MLP neurons of a small language model. Each row is named by its layer, matrix (gate and up: input weights; down: output weights) and neuron, and shows model dimensions 160-351. Each number is 128 + 32 x the weight over its row's rms, rounded and kept within 0 to 255. Numbers have three digits each. A neuron's up and down rows have the sign that makes its largest values positive.
After each neuron's rows, "fires before" lists the tokens most often just after its 100 highest values on Wikipedia text that the model never trained on.

L5.gate1085:077118119186151063120143097167102161154093143110086107159140165127122078079103133152090150186172112105147091135138141142123175133150149126103111146148084135164089153149093138110124143106122114159176125108117131133109127122125154197117192152110083086143142148077189105127119100127146132193170150097046101130144152092099142086135144118162064154139153114079115105142113119141176175153188089103206226049139100067126075187127119125157114136125112169149139144143131133107135124094077157125092092079187171094174174149103167180130125153134110172171150083067162090110156109088153122149
L5.up1085:081104116150151095115115067106129135142069136045121116104157128100093099130061114105097164117077143120135132153112136122165116104137191198134092109128137133148103157110188145175117141111149136140121138098142113106195094093085129145122118069123105102108115097201203132130146166085120205096171114076088078046105093174126087173095153143180086098137171122032155135126126115109117099157095164146135187090123142069117081173115105202126109131179159120150150121157170112143081072150114145195122136113145150071133195108113219129091129142127124158072091165086192136170122120123133123098
L5.down1085:097094140014123109124132087088137106179148113087114104118112122144142137125108106168138120089099109171124163125156066160183078156120164172131136164116151101104078142113191101122095120130212163144157185110226093103183110123116171102126117110146144142103171150241087196080137158123113096128112091120117127115053088150120087141142131114087125128054164181116156170126152114127127137083117139206101122179166130149123130151104152158157101142132153108141110093143180132150130162112103159148115130099147157044114161109155135150114117134114125143085099106157129161185108128150116149093
fires before: ", ", ". ", ".", "\n\n"

L7.gate778:142082145125165117157098072163132095125082153131080105140155146139140147124132147110212084164125177105122092108136157061114079114119123134122124151127092125082131219126151118092173142133072140105139078162105119133093145115177136107141101087169080124136089081125146115152115071144135122113136121111175106136163180118144132129158127045070134128069141087158095097117108131090118120149117122105132216116110152147114141159166148079112109120123159145181128158080111140193112110183151085077118147082136171133164137158149119097123178189130136197086110143145166162126201109126126129165
L7.up778:140152124049225130116159107141165149136089104089160158109087100175177167102075122160132120116089110176122079078094155103148138131113158126182130180154099088103096118191138132182156174136090076075185137115150113224145155098124109160086089116139084072126113137141088208098134120129159062129165112146133135140152160164171103186150130069142137151101125100153130143094137124133161098144155159142123153140087146115115124148123119108086093090076086118176092091079091116141145037108129111152174087185185167124163121192123174124124117157147119190037146084131130130101124103102122162132
L7.down778:142125169158155096183088163129174201149133145117136106075163146125115166179155136147141176084122144127151153125141189134067113058168177141139157139120137106144135114151221149149126103146169114118114123113097099126184160132074191073150099117153139142114083156046124105095111090130101129088195088120128147092068111153092112140096113106138113119148115143142174186131170147141073145128077109084146127119103090154101154120178101105097103112124170120112168057198133169105172126060126147094133173187149143106166135085148088169123102107104173129138055108161145107123092134098139095172
fires before: "of "

L3.gate1189:118163153149123104118154144129122151152097096167139178141103134156111149103086168157121101147075118154157147101147163157075129140118129108146079117132120132126144116061118119081154136133156176136128119127147127079116120134202091168124129066155116133135139144120092117133095145142122104052158075134084104106106118111138161072143083145156110145122145137079175095098127107121152125124069123164116126120108187081093093089097126127118184167067194169202077149115105091111192125143079176109131122121116168143124133099150132121078173158159089150095111179116116142099137116084223139099
L3.up1189:177111148107089091138120093156155114144075127213102128138063108124136127103086125162159196068100145144202174141138112148141133128151110129150141085122134166202071061117136133178154151136116111111164124072092090150153110206184059102094144140141117074122140111170173132125191139131113127157110091158167126081128136123076128121180188163091120121081133150103114166149146063117187149147126134120158152132134140098100131145190167113092187110119120183091085115085073099134086120104098160107115078112139131156182129125173089085140174165171172171121130135132120138130093096148176127075
L3.down1189:114106102112113162157091134138170054110150150153114142086117091214124110072135181147108107086125179124150129155126164156105190174177121117141121112153102123124165098133145078087160127103136144167150162083118131165132141100095070149134121082169108108129140127158130099110166146134169093153191150167165123104130131125123161111122117092102096128189105142185108188116135101126182125119144164164154149137159121116101128116188171120160116126089130172121136107156137170115185131112120108082140175061099092104082116095078091167137128161094162169101149127182138187116127121150166143193
fires before: ", ", "–", ". ", ") ", ".", ": "

L5.gate772:125107130121128118123108107155102174071166073114117132123099167116103057093200107141090173108088126150189169127125114168118105146138168142100154110190070154101125155093142175102139131104113132088144142160149162079127098109147141114086081053142112082089117192089103168094102107192124126082114158102085106148129197121107148194108138120075091151092158089172120132139129160156120156161119145101205115117163103112111144100134138147158126084152118151165132093112128104133181120134087075129211097119233170139095150094135168102122167112128139128110107107088118092200111157131159114136
L5.up772:154110147137177119132155150092083061119113155147144128072134183132124102061170143105149057149149206130094172202110163111177097164160132170110101131085098180168099135156113085100097136098152129182122135200158144117139137126147151137198125097123134166084123130143134104086152101170155129186181085154090098095104119156092136085125158081095152178085093127146055151142109168090138175108115130087149151192155105085076105140146118044145072140129140117131162135184135176170177138116098131165135168130124114094085156149143110095165101159065137102142173165131130189143187138132155128139
L5.down772:105110160077133086122087147127152136134187085106173128115090093171045084102144128123117145123091079136169139073137155125168117154161170161143085119073068129067121139107174170128131115131088082121126133133144144076113166142162112106154047080133114146099150155094159164096138125161178085082126176100134179096071162103144159129126113141122138168145187067177123128138142123122120137158093129083107077136174169123129167143141134146148124061113114157137129141100111124108140088138107077153129158148186175124132117095120189156201121156148144145134041123084146104174113210128173133145
fires before: "\n", "\n\n"

L5.gate964:127138093121090133123192078091158063130091142185111175127142157108191124150141136097113115093165147099190155128191190141133098174087109158044072081093169137159149135136081089087103104089146107199124121126137208167193069135106126139136105078076076158188127162117133112162068156135106101171092116139157110110120162142184164118083114124110130129096127148172041074142118114134121146111135133075143163149149071106161076131140088125093102151081153104155086140125071187114139120130092116115157194133121086114082104156149094190113147086143151134063139105088121156115129109161089087135
L5.up964:168137167086105135139122126092135139121111155152113139142127129150111110140140083181096139164121130129168137100155102142085146093185140117111135051114108207142135110170178115140098117086117127082093154167186163063145127082127126125072116166069093172150104136079158146098154093136156108155088042153111123047123112050088136132118134099165081179054134100180151123157149126163089149130109126207136125194107119136117150147180132134094097150087107133112144119085050147165109093153121134097135123136141147156154162152159163093124143173173133142136101169141122162102175124090145189169
L5.down964:154070175147156179101106095131117138146141096153097121180134129117178125111174130139140090137156096164107132158100144146153052146105097112114095106118171155123082143195114057111127164058189118192157123049160132102115105192152121146101114132210081145137148095183153139160143109089150114079125113107120116088103116080058134180092171092121167124139157139140151083155136139104136099105063149141227180178154123155154116139148199129123138128067088098136103066112138167106155084100076164078148158213199145155143090151082131134150118067053145110138094201103127082085182173126123057103
fires before: "| ", "\n", "|", "for "

L3.gate160:147155076066121109119132121141151122111124163161072129116225117095143151088083192109111098116149144185041119122143116166107180154075121122101127142105173065098089110166105202119117208086158120129142086110156134168071072152123143170160118085087132099154115133053112085171165139099108143146132114102175151178114128134090185128138098093129151130145074115128077140125114146097171123072188105115144174108114130151119036106148148151123121147173086106132080133141163164070127184161167148124158134057120127121148171125147105221164116078071151127159122126109123131074116107118155175101
L3.up160:151083073113124112096159164177079090171117221081100119125206065098103145135135128143112086170153120130139110140116129159099176149101132158152151199102135092147121105146098213133090137107106124140107124128148055175093114103125194159119081168163165128083146102140159044118137122095128115129105109134164179185100062157121136044134093094125175099208116084107153134111109067115153103117128107098143140152093131103141108169113128133127107155158077095082142193106163121105088116140118170182088157154115117093157126177159143175148081137083134125069100145104125146077091088089106094119
L3.down160:130086108146112112098145116166138072125169106110172116180165111172087171136130125128132051137158178057143047105132126165147133099089103131149103101134087109133102137178134097084155116128175135119079102128137159139082112128196154151109138180094153113070176129176146082170099148081178108165107141144117157115063104113135100094140110107110103088158150109098161122111121177138154136151123136124071085162122102124122073140166138093133107173113122114143156181100103106158135079138068134210114143176155083116116108134143097142168152161074119117099058104102091145163093122116123116164
fires before: "- ", "\n", ", ", "-", "'"

L5.gate667:134087102087090088146216133127144124148149082135127162126120112190115077085113125171096085137129147111070092086176128127169162137096112135095136136144102097199165179114148140117157155096125139105043122158132127169122152144135163125120121117170073066144147162090064119140157143181150131121122150099172115167143144158040162138121119176137158098160085058129153116132156154097163128121134117090108114113103187123179157105104104095085109109078093095125143098150158098155126190144176104171150085176188179130163103081156128162180062138102117118131171169096182121128108087116148135095
L5.up667:089183102128133091145164194107132096176110089110126162125150105134152118084073115130117082114120089128134127163098122127116142120160187179099136082185151063193173155135203118126140132131137116143068169165181158160118129111165110166077105112154097125156153165121157116106173194145141092184098127168137168096154126156114103151108051119125133122125119120132117134135118090152154124086116160161108099118136198123139183118079096104092166084049099180151059091071074201066134105067146133140124060153162169134171096120155115151146134173114124163104129156138175175139117110146168090113
L5.down667:180137116150114111123141092140148097177135122113159151175126079152095113120080114113118129115127116171114116152186112115174122127120072144135146190169156163171153099102134065063173113120142130133098111139132127170145164144129168133102149113163148068147103217099115109139158090116167143150104136133126172104187139102068136094113180147093140096114121094146157116114134156071137147094143087084114116130096149166190149126091134116179091182106110142121108044139164106142128208138177116140087132172209179168196118104162117155194117159145185091132092179182108131101086089122137077127
fires before: "of "

L7.gate384:127126123136189072166075108132102121149115124103157150139120155083140179137145063171177068063136120190077165096109186129143107096106213154123161165086136092162150174102172125132134108187072055078132114152079091134140133116143085068083150124116087149153123139074086147126108114135121106146102161147130096154135179149172113120133098117102173135115144112130140086122131115137076145169076153094143095151140093198160118125079093119213122153110130087148157173068137167097088154204150190123141203141144169122100180115151071156087154175114149137164138155121118087108128161133163107167
L7.up384:116131067113136133082109179117126140143174180100162132117137117190108123148125154181158150098109113120101108127084156128123149144125140119161179147085154127142173130143142144150149160153090118104134147139126129102104146120111137112102132070106161108047112140095096165141093127140076137186092090097067124161105058166190109120131153138074174131087122136125108060116103154097123143174099115182133117107138080150156110118102149140153129106182150092193141219147088119113076183139155113121120206120161142134159174126124163119099142123110123158082115065143144138163069079111146092166
L7.down384:138126080179146133103145120130141077140147148112118071079147162150111148124136147108102132133130130211126083128122156128089108153117109113129182097104103097139136177153178111167160153154094100079096137099092121106080116146127109157131105159162131089159098115094144143095139127167100088210126126139109136173000129176127112149098160119093167119099096101148096144111143090069151114146133175102198104137156165156171136187087158054183125120151178137198088163118098133137157106169098112129188160118116112048132165158148141116186116104129136106144001131128187111130122155088173129127
fires before: "\n", "\n\n", "- "

L3.gate395:114111120053100087134166130154108202073115157188092079095083141154090073123098115133174138160099120103130133173150098113162146089106109127105133171164083117131133101120124182069114151148134143128119116135179144128071110167167162145131042174130105134114177125077116085164176081118100132139127134171115138156124102147092122103129151137117171132150100089177145135120138203134160112098137116105148168180128119075108061131112098107081034153148146129124098181171130182069158156154145099181135144116104143091084166152130111157138100143153178085105175117102121130098187209131178135147
L3.up395:178134142148098155133144097122070093124095179146170103114106161115140124149092114168151117058125099093040166165108151155128126132155147066100120133165153089200117045144126158128115158126141083155099148117122164100101093158085148135162166151089150143020165102156118081062157108161113095101168091085225130136114202130088172137114117168091111133115137125109092103169115154147111141092115146100041137091162085169053128090148141146113156133103170135195138130059132133126157141158167144077147101125076100117123131148101123095182131166148138159207130136164142134098172148106222155106
L3.down395:119106109162148069115097074114108049104134133125132091135166123155108137197124129109105082087094119102125137107131063104143128017102104151121157081118141108152134031081124111113118107147175106162184122091157124153150121133107144183153094121063105212128105136126119099085145133156113146161109126150171155087058106130103107126084143100079138146114118098163152130141087131151125172116146138145082181163113075091127081116122151141083116137107094053148083159168159120210168154155137116152079130115082105117084143175151114085129134096138146119135106123131116112140159094115162122139
fires before: "\n\n", "\n"

L5.gate119:092122174129080115115135125085079108158114156140158087179156078141133115088142109137097091105158153118105130150145136144105177125102108161138115141071091120113112091145141109128138107154153089065146092155114170102109105126188079128127152082147050136102115117180141086108185143151183118117117107181171163161154166139121095165142114137175207132133175138109081102106134141115066145121098121140130133073164126129156127148083106116150085077093101123163164121096098189137147174124126127065199115143132170145140161155131126132164062125134140112125113210214133063112082126210150086128
L5.up119:163153129200145127081139149055139154101175142150136120077229173115152133124098193129112105094102164081128103114144176127114114129148084090135097143149107140077132136137157112111100104144101121139126110167123121166142156103127109101062126112169126088149148178109087121183177075126141116180155061116159094107135121099111172093138154140169144113173067139126062064159087127150195143118157145129125119148116144118199119113124126092135111129179110183117073127089143164124158115154102113203160159098153151101103161088174141113109106123075167074081146127190129165112069183119128125134
L5.down119:085094133095129133127083144078132112184181137185081125105164095112129135091110155146113151081105128052121210122100118145097136115056115119139148154130142123169206133086099076175150165130102134122131109137188144155127104131168152162128153154158124198172080096139164157112129147142107095148126131125138172126035140056085129081117135126102180151099144118137118096130174122161134115081181114136133102041082115178097138093141154151151103153100098145131124129126147160114151126141087090158118118046132215059176164119138130124079132149085172106178083115087176114169112129183182087116
fires before: "\n", "\n\n", ". ", "("

L5.gate31:143201107094128135155142173136113061130107113139103156164135116137116116111133078170133134100105192073165097127130116093060115153096152099102080117119093074139155169070134147143156186142119103130136093129097063134159159069191134105084136085088077047161099132118121089114105138165161120141127068141103164134147177092141101155127107151114085129104084190180154141161145115172140142081107151120147047078120140142121167125112126158160053119126154111105136145028116208122117152128127209171118154120115157219088168136180114160089129134144081167139114147151141099165096114120157170171
L5.up31:091177188122172053097118107092092097088081105102149134122147130134139139128114121133115165145127128158144108086156084117104118111123097079164131143168138111124120129122132130149164120172125108176158171110182131101131154158111042189153155092110175076140157190130099146135100126096132076158119148127121109125113092077131104138129097114072085177087212163053116175165132092162105083092162098160165137139155082218104165107084115151171070119142152096165139089128125131110103049094139156122150161133173125129089132162151127118132131091150081188138114136131153078090065123136096167169
L5.down31:112111090156164105160169103150190094163088048145103139187146086104112106139085152175143127164117180160127146122167086107139120133067119137125112158164114084162142103116114139109163096127136119162168137121118127135117160098138111146100091172128150088126157110113143075130108185131128092136118099095123150189037090092095138090133102167116150117064103107089141150127045109129156102125157117108109202145157160173130119124125132120185100117183182155149169136196116146173136060171142172166126166076133177088091112091180109141074152177128034114102000133125116200145171142141144160164
fires before: "of ", "and ", "in ", "was ", "on "

L5.gate752:138110146161127126071151161108097165114106056156194126123121144173102129114064138136074134144118111145123174162107097140213201124132143132101119086134073123163112116141167135130111169194088070102187141107155118100143192089113164181106116157135212130162146104189170182149143127117094111118086137139115189081115133080067112169104129133101104166109161108162121157113063127154112169175108162142168114099123153140166133129119162135164150110101105132101153150111100183137196201100131109166106131042080158133135140129144128106110149164116152148160136125144149211162105118155128119190
L5.up752:136160135199169138145137093166178134084110102156104188104105153040136150082153105151150147151166071179129099176046154151098146173124147110068102102106153094110093092119141167139097109120134095134107159077150120190088120169146129118149135138097141136127138100187104118133111114139142134087197154123121052140124205114110191127101146106108151105178092143177129150078128153088155102120129147139111106133097131153115124141108138137174141169138133124156112116127128141125150158140076162184168136132153137083106123164100088111145145040145145176083105099129122113055124077122123117108
L5.down752:090171138172137087104090154122155184106131113100122162088153169081152137134140126133171169065134104194178151136177080125090111137154077113113140151126166167101097141116120138107104137091162087162177180107143103112119142154126142132140114127141150165076146077118092178075103090159133114099195071154185131120071117160103130146131183103153152174106112119137155154084119169139132185111120071131129112180138120096147195223127058126088101145107115118112072102088137105105162142167089122092153140128182084103197137134130145132120167156113221121097094158160098154210135145089176148123
fires before: "\n\n"

L5.gate383:145169090158144145096130097126126086110120106100133106153144116066151109118041202132107188139152120173147137100156136060150115161127089135161133172098109169115168124128140130158224138135204120140178119108097145167116104164182171223097181173104111125103128089151160126147134111120162149094138044124118138178122168119150198096132113123085089110104137144127120079152139142125125131146129098130136144125191111109078091103184095126117178142148092144160117142207142082142147099148108088164148171112099119107164181108150102125142114146125057132142171093150158115092137137068123175104
L5.up383:108097127123104129148109141083124108091081122140120083113095098154186097131087106128144154127109083136105124105140152149069146113075138101167099178141172216155165060141117084121144148133119146153165205141135195127159084123144086128102112145208214133133128130147157141108132152103150125149128071206114082094135133164140160148108188097144097140178147133126133137128087147061154128146148131139124118070118108086062150157164125067182121106153153190144130107151173127161137110120048147153128093086072132103110120108097118145134174169107118148113104092139138106134154157070150125089
L5.down383:084096122169154119119174142112182113119148153219115113129118105154120154114151086130102072135114142072114140149118159166144174118187110106116126117123142106190158064092159131152091101149088122083140081100164127135106157111184077060139037067066098133150089148133105167094164122167077118113052179108131099153085115099133081170094120131133164132127173105159124181174161159118172108113073134174134119144110145129165139158158117157111086156113104094101137110113174136163089140125093192128118142078135183109131169119128137128087135154180152168132058112142066096117130147136140065150
fires before: ", ", ". ", ".", "the ", "a "

L5.gate1329:111154072126094065117172081111103162110075151047154092136190127189164060114106145157084183113094134104145132057180127109091121157147093059096113155104103158106108104144130177112167210089154126187087094110113124152117114128113101113112133203092111106107212138076139088183166128106141091086112150170162169162131117087124136107103152130150111141089080124098123060163090126111165079121154042099162147099149173127106094095136081136117191166134156136114166144185117196170148132102100101141080092139111144173145120103143142150129086121126151123061156100165170156127116107124118141150
L5.up1329:175147125135141150168089095176164125134059150114156077130165118177126095130139112135123132188138098115150114035074102111085097108125123095072139178126099100143070103127144140148124134118136121153125145133174093173162153148101151172113097166093145161106175145161151110157139121083143067104092145152137146114147101154104070140124123111187114081098084133104189160151098103123062161081103100127122178179115078111133140121113115087153100127150154123083093138113122123136135109147116147139166138113142092174141130085150035091091107131138086190126068168191111100072089100056121103101
L5.down1329:130177163193165149130123101091165127097094136108135131115126091111102155127196136144163101099157142121131170189089113130136133110076112158191070115141136128139162076090165135149132105112072172136133161113170044104134167150118144119135102148217170166152094129176108155086098124124155117211136219168134180156023104157187141139152122126150150076121093130122119154109140104103025192118118099086087074145063094111085100136143104087197112102121130107131141106093150150146113117197145128135136150142107109161115136126076087157170142140104075121106084183109110125147107135116114080104
fires before: ", ", ". ", "."

L5.gate868:186145184165141130200104071180138169154106153139138108125125214115134129094123080153143105125163132121110111137074135175100139114095113151108188088171111104166130143121166125092135135133154124186150109154122111179138122144141128126090148137167172162139113153107151133131100112138121112119124123164141108142159100135173177097121153117123141103126116115154109114103128091136127144173164118100152152155144076117154079204160111148087079123125134075171168179132092127113127163095082099128105108118115160142174137141134124163164142144130075182134134103144214143118165135107130166087
L5.up868:144159128199104086090095169076103090133094048116073176142104139132207169144152141124108159167153164155141152150185128168123179162147146133177121088097164154102178143087139135153162198121073113097145073109151098139104141118114149112127111101120102118161144092187172145134158101137135096126117129135110158079145113120111103140118198108121070145154094126080135123133148108140136138098133126147121152101165168140107122094124128105188101111130104117117102069156140097151043101167083177117134112144171133148134138087119126173076119135122123129138163076121093116161140121108077095157
L5.down868:129170190137092079134136168112126141101071110156094158157100172129173118168143120090068151043150108180116137176160148152136117147152135115171120125110155162065124134063131112125097134161141123189121133151140141119124096138131130153133192107145142209181152123153147147109146098131165093103145111111092144143255091119098138051114146144144126152127099175106116112121098119143091125112135130167130133147134150173142102120123096071158089144114113136140088140167113144081101087087105156170115136115080139168135114101142070154119118160137137198131179122120135099118069168144105106140
fires before: ", ", "of ", "to ", ","

L3.gate204:140107114109127131112182111098154107074122109132087142153136184122116142144118091169094100077117166140112173159101119241134125152105139197079039138170082103095118126158105138123101159141105162114206156104161115103113154159149148110180121163132093129139116162123108134133142103140140114116164080153083148138133133148101135136139164104147173111187121090143160200153124177137084142116112168129093112175124188075100092162103126158134067130145107113141111129122013150096145163137107146132138130164102076100139172130130092175134140098149146089133132112173134138120159092147167107114
L3.up204:124137181143089097135130136171142166140179107097144133081135150118186073055107166141124146135138084117137146107065116147138154144159148145090090126162069117174100083158105140123096141109141142144149136184159120144116123171123129145128099160141112120048182146120156117111117120111155131084091107145110126102112126149111130154087200102078127103091122143206122088117089148101179184125049195063123098086136155130111132096061087117086085114144132166173186117019094134094120144167099132157134171033114136119127151107096101095148113171149198118170118123141112170158173173119105139149
L3.down204:133134134114100129085134147099068139137126111099120101159141161171103146160078160187144076153139151096109114153115144154164115136132110105157101086136046162139087110192122142131153154078097133198110130141115075091106114062162165148139136138113131157130106110133170096175133115073176056192169149106091135084040149120156140120105165142086111153124168134068131099155111132095105151040147111132145126191164111109169151139126133154100136126115146083167163188108103130154124082080180158137155125146118137070138123137159158163175144152108132143058059102186119167130092083127151103130
fires before: "\n", "\n\n", "f"

L5.gate1135:090138126137125114138133146130141074109108165202145188184126150121119070160146192134149112150163137143139119127121132088082140128128117108066104125131036096188101106165122150072139135154132070148141178174140131112147147111103088106115202159056152138093135120096112121177094090156150116153103147113129076161123174098109132106145142155116055090098134117103101079167128115182121120105129139080140114143133067100152061100083169112144166148128101098067133186079145127176163172144090063127150147072138070144171106133157136109109129103189125169074089089118119121220135114176193108115
L5.up1135:207168157146099172099143144127092116115154186117171153115069142151079152128133120148133149084117157108114114044161141128141112108131121113100058112139144152124161093120174135102099141208119124107130081118133121177141157111097119152158143051081144179096091142084102128150094151144171128160137169127175116127121187153148175105100122143145074091103126160152138112115185112163084134103127157118159099135149054173132136149146192106167160127100144203173100197044123142135147192161144153111083137102109145152179118127128149093119124144136121121062109079145115168151089087101155171125
L5.down1135:088102059128135152117081108140111181130108114076097164136136099056168139087162111136140174182185104186111134165141138156150154119122124066138033098145198109177109160142140097132174149167180181152123113129133155164152109170102092110136125067135125119180156102168133113128165027078099096090146097171112135117072126101071152144095144091067095170153120125108099151103138109096153160120143156153122130226106180119148143096135103114126077135127143116131107070143125140107092094146121172128103112204174137113131110126090101204188134143096117115179137149150126153080215098121126176137
fires before: "\n", "| ", "|"

L5.gate848:179138122092116122161117130124054098061091111145148157144154160137176130074116219181123154157129146073119125150096114118109114172189093069113173193148126143143103201088130121094137156092151145149155062107168141131124100100134125201114095093101116073129100091130165142156155119119113141108192074107139110122113131105089183096122202163102160176118097100123094111073131191136190145139169159094204143133185121123130120119108093155134057087166138108119139105165071188169171166111147134145195133100092128148103174132100142172134102099149189151138095142143074139161152150162152140118
L5.up848:105063110153129123135137128112128141153181143180140080137137174135168082095142086133167104125053141120165091146100118140096121148163117179080001195144089113103118116166149193174123151168113074138140153188123151068141164132113102059138079093089102103070123156091139114071154082138169107135113085114093150138100190113072125185160136133119150124124145091194154152122098156100135139072079141079143093153137132137156097099091165125140153118165144088128151135123093187207114166167072040164098155069135138097129143102149109075143152122126140084149097140154123102147155150174168080117
L5.down848:118118086113100126141145134101116162108144125132132049148120158141106140148181101176124071143073152097143153144156095113152108116072073178169098147086116103108166160133130117128073125143136139111133125111124177072134207117172140137204137115146122190111100157110141055143093086118094098136110101127089214120084139130195146093115122108126117234135188048170126133130118106089108118166126144114167057135153090082107154148105091146181113098153200112140064202162112156129103157109097121150125158053141186092133119169157175135114167141114122110126134107113120095134118181149158123179
fires before: "\n", "\n\n"

L5.gate313:108115109146095103111152149110023131099117132157183119130134120126120095129131149105164114086100167130107151117118097133130151121084183129143142170125116088187153166031110159130118182096105103108149079094148120115165137118127170103169119102067103133122106156134141118163106090107124106085094169107187155149130112135068143128103078142096182123114089147092167115099102078076143129131124107054134190125145131117088113126107190118135043117171072124145179163151102152128151159141133114138132129087106144178157168105129095165103128075143156156091123137120138151115087128121161112136
L5.up313:150106116102143124124103138132124087116078095145165156134113121173176118160133153159126093096128130091093155153181085114147178137104073095114124147138113180129121097093147185165078130172141082150115057116159150171116104053156198152124135070145171153131132100117113169130063113134143152097094117082140160107132087119130132102138095058059165167105153046143123194143130101089172100162130140135136156171154203130213116084150165126175123150136126114162087181078069106155127176118107083195165167083141128135090116090137174122182137156116146168123132139160126160161089133237137091096
L5.down313:143177113130092149055156120113116070189094133134080127134098145141116138109173178120093090151106092087136193092174147116179124136083135145085138131118095087118120134123149131130134090171158095118114115151169125065152108155151150122148175140146114118159133145105109088122181122094158165174103046042146162080121071093169118108133156099094115173154087095174111066163134185157163056132109146123124135065146138154121117120112111134139146134138154157173116140161108139121125123130127098176124172124142163052094165081184166124149147150081152183148129147131110115119163093184123156082
fires before: "\n", "\n\n"

L5.gate448:198174131135106113146145089163116192128102104167108103101139190111041134140177107106053126106148180152147121101094118210071099086101139195152210095147111127122172132135146096089136170115110137147152128174147124157150094126137120107155129083115059108133139088079118109076110145140146104153174038132107172216135107167093141156128124159123133125146091131092123157159133131069122155135084175130106135077173169094084109150111156141078083109154065142162122104152116105097181146146117055150174130131181138137146113160165137110090157089101149124106142137180170132142133105145096148144
L5.up448:167132142074146153133146103132125143162151148168073099133104119099104122129126185165177119132161143166142152074078144197090095164148153155169173112137158160210134114152175139111160056082158144082117099136135161114141108143149118156094163123132081086132142103118154102160168123126120071160135160106126140148128168116101114209139080120151134130166121134133106107111127110129119093144130147127131165173204196135089162126085114167072110065148166110150133097125133183125150136149122150093142084123107106154055118131095142139137154104115100209103147153163168125076083093197114135090
L5.down448:125135148125105115108214160155121117149165134142131115089159169126173176188128174146149139106150143159113147113102105158079144193194207201127131141114121115149171165094142167137142149102093181149107127088127082119192117065096181118189057135115088055107096107131123136107128077105117113111188127133132098137000162164112140184073132151117115094188127166101193102155140123103161138143091113163131064125177165134092159119134128166125195129126070092144121094158110143115157214127104099112133147073137093138127116099177131135130164112177151132160086168113145181060097105182072165150
fires before: "of "

L5.gate963:110093116132151161084185068146177107158093170244184204186091150105100179193173133135090119125081082173096110111137161167080075106129136076039067142073147168128098097129155121103132157092135097133124141150154091117083060077097142157129087108124076116139134116141122140115129116153107108135166115111130132121151129111129178140134166102130153172159130104215148157103130125146167118086095131152134099145117125124080101095136120171122113105077101080112172135128110102197165185176167135157134165113156101170075103158119136178124109159191136142125114171114044122182114155203171133129
L5.up963:128154187118115101163136136181149098115106129141113177160147116149100065153112148083121112191090131090169115104141154176069118124149157100104076101101131156097127116117133150122142125146124102140113078134066198187134201195093104104137125135131082137119125219098120092153123090177196099139067111070092123127109100151099108149104083105111153101139207155175172142183087074164141101071155156124153167100120097172186091127163111035124203156128143112186157107120131116142162092091033061147151169142154124091138096142164154148139112180164166042150122109114124088120179166131140130082
L5.down963:166095138110112172127119121101130082092131090124126153157173082135175160128149152109109174173188098064137148156091122145172093160160069090123067135098153091164084136170182087165157150121106142164068155092165095122110098128121146108112123099140102067169105162178147116133155096080138135134138125207173152115091114130132152122116183101101087155137154129120142125157128140091092086107135084152182121141080093112178137226138165175132080041093157164132096135105126152115143136157113124168080137119130133168154097140156106130109151095058207135183115154103121153134129152154101072127
fires before: "\n", "\n\n", "by"

L7.gate652:095128141103195047123169113121119095144138084107137136133121137108144123100085080144126058122105125146174119147130125112131108169084096144095050111115123096057146113201156182128099174138092172077158124178135075062062100087136110119098126137132118093146152133148152132149114142149120114093050122083156142141131169115141133148166084122136118143123111161181125106158115143158157142112134135122171148125136136197152075103123109148171106118106098130131170122133129142122118167188131119085126072108138130111137136153087131119134111075065131066161138158081144176184110139157170165102
L7.up652:135140166092174082184127165129128119173071115126158152120106125101102085161105094077124142096120046134132188145168090097122149121093081154096089178084125173099096085129142100107065107130110146169121130094160170072101152161076082129079103077114097135128174132116120205141150122133152172100172152045178138103156147086190123198132101150159138157092109151190150166058064157133116072079123139082159084136165155152146113095159125118112071098090175121132166090139092120204098101133165128118117129079095143139142117163131125093175164159134120095133139140114124120129121180121167152080
L7.down652:141144155144131154132126134121164176145140161147135121116093102116100067178141074124126151134085143088131105097123101102135142130123126180084154123095098151132077107068128067174071092163144112128134095128132163152140112123147110069137110051101085157121144120139179160130114170110176148094146164053174146072093142146147156080139096114120093081068200101212166154125099103104071073123139125065107099164182188128120133183104105123167127096123184166151100133143108133134108123141150156120105125124136124126123086108096119114152139098106138124133044127129066131180112135125119118151
fires before: "\n", "\n\n"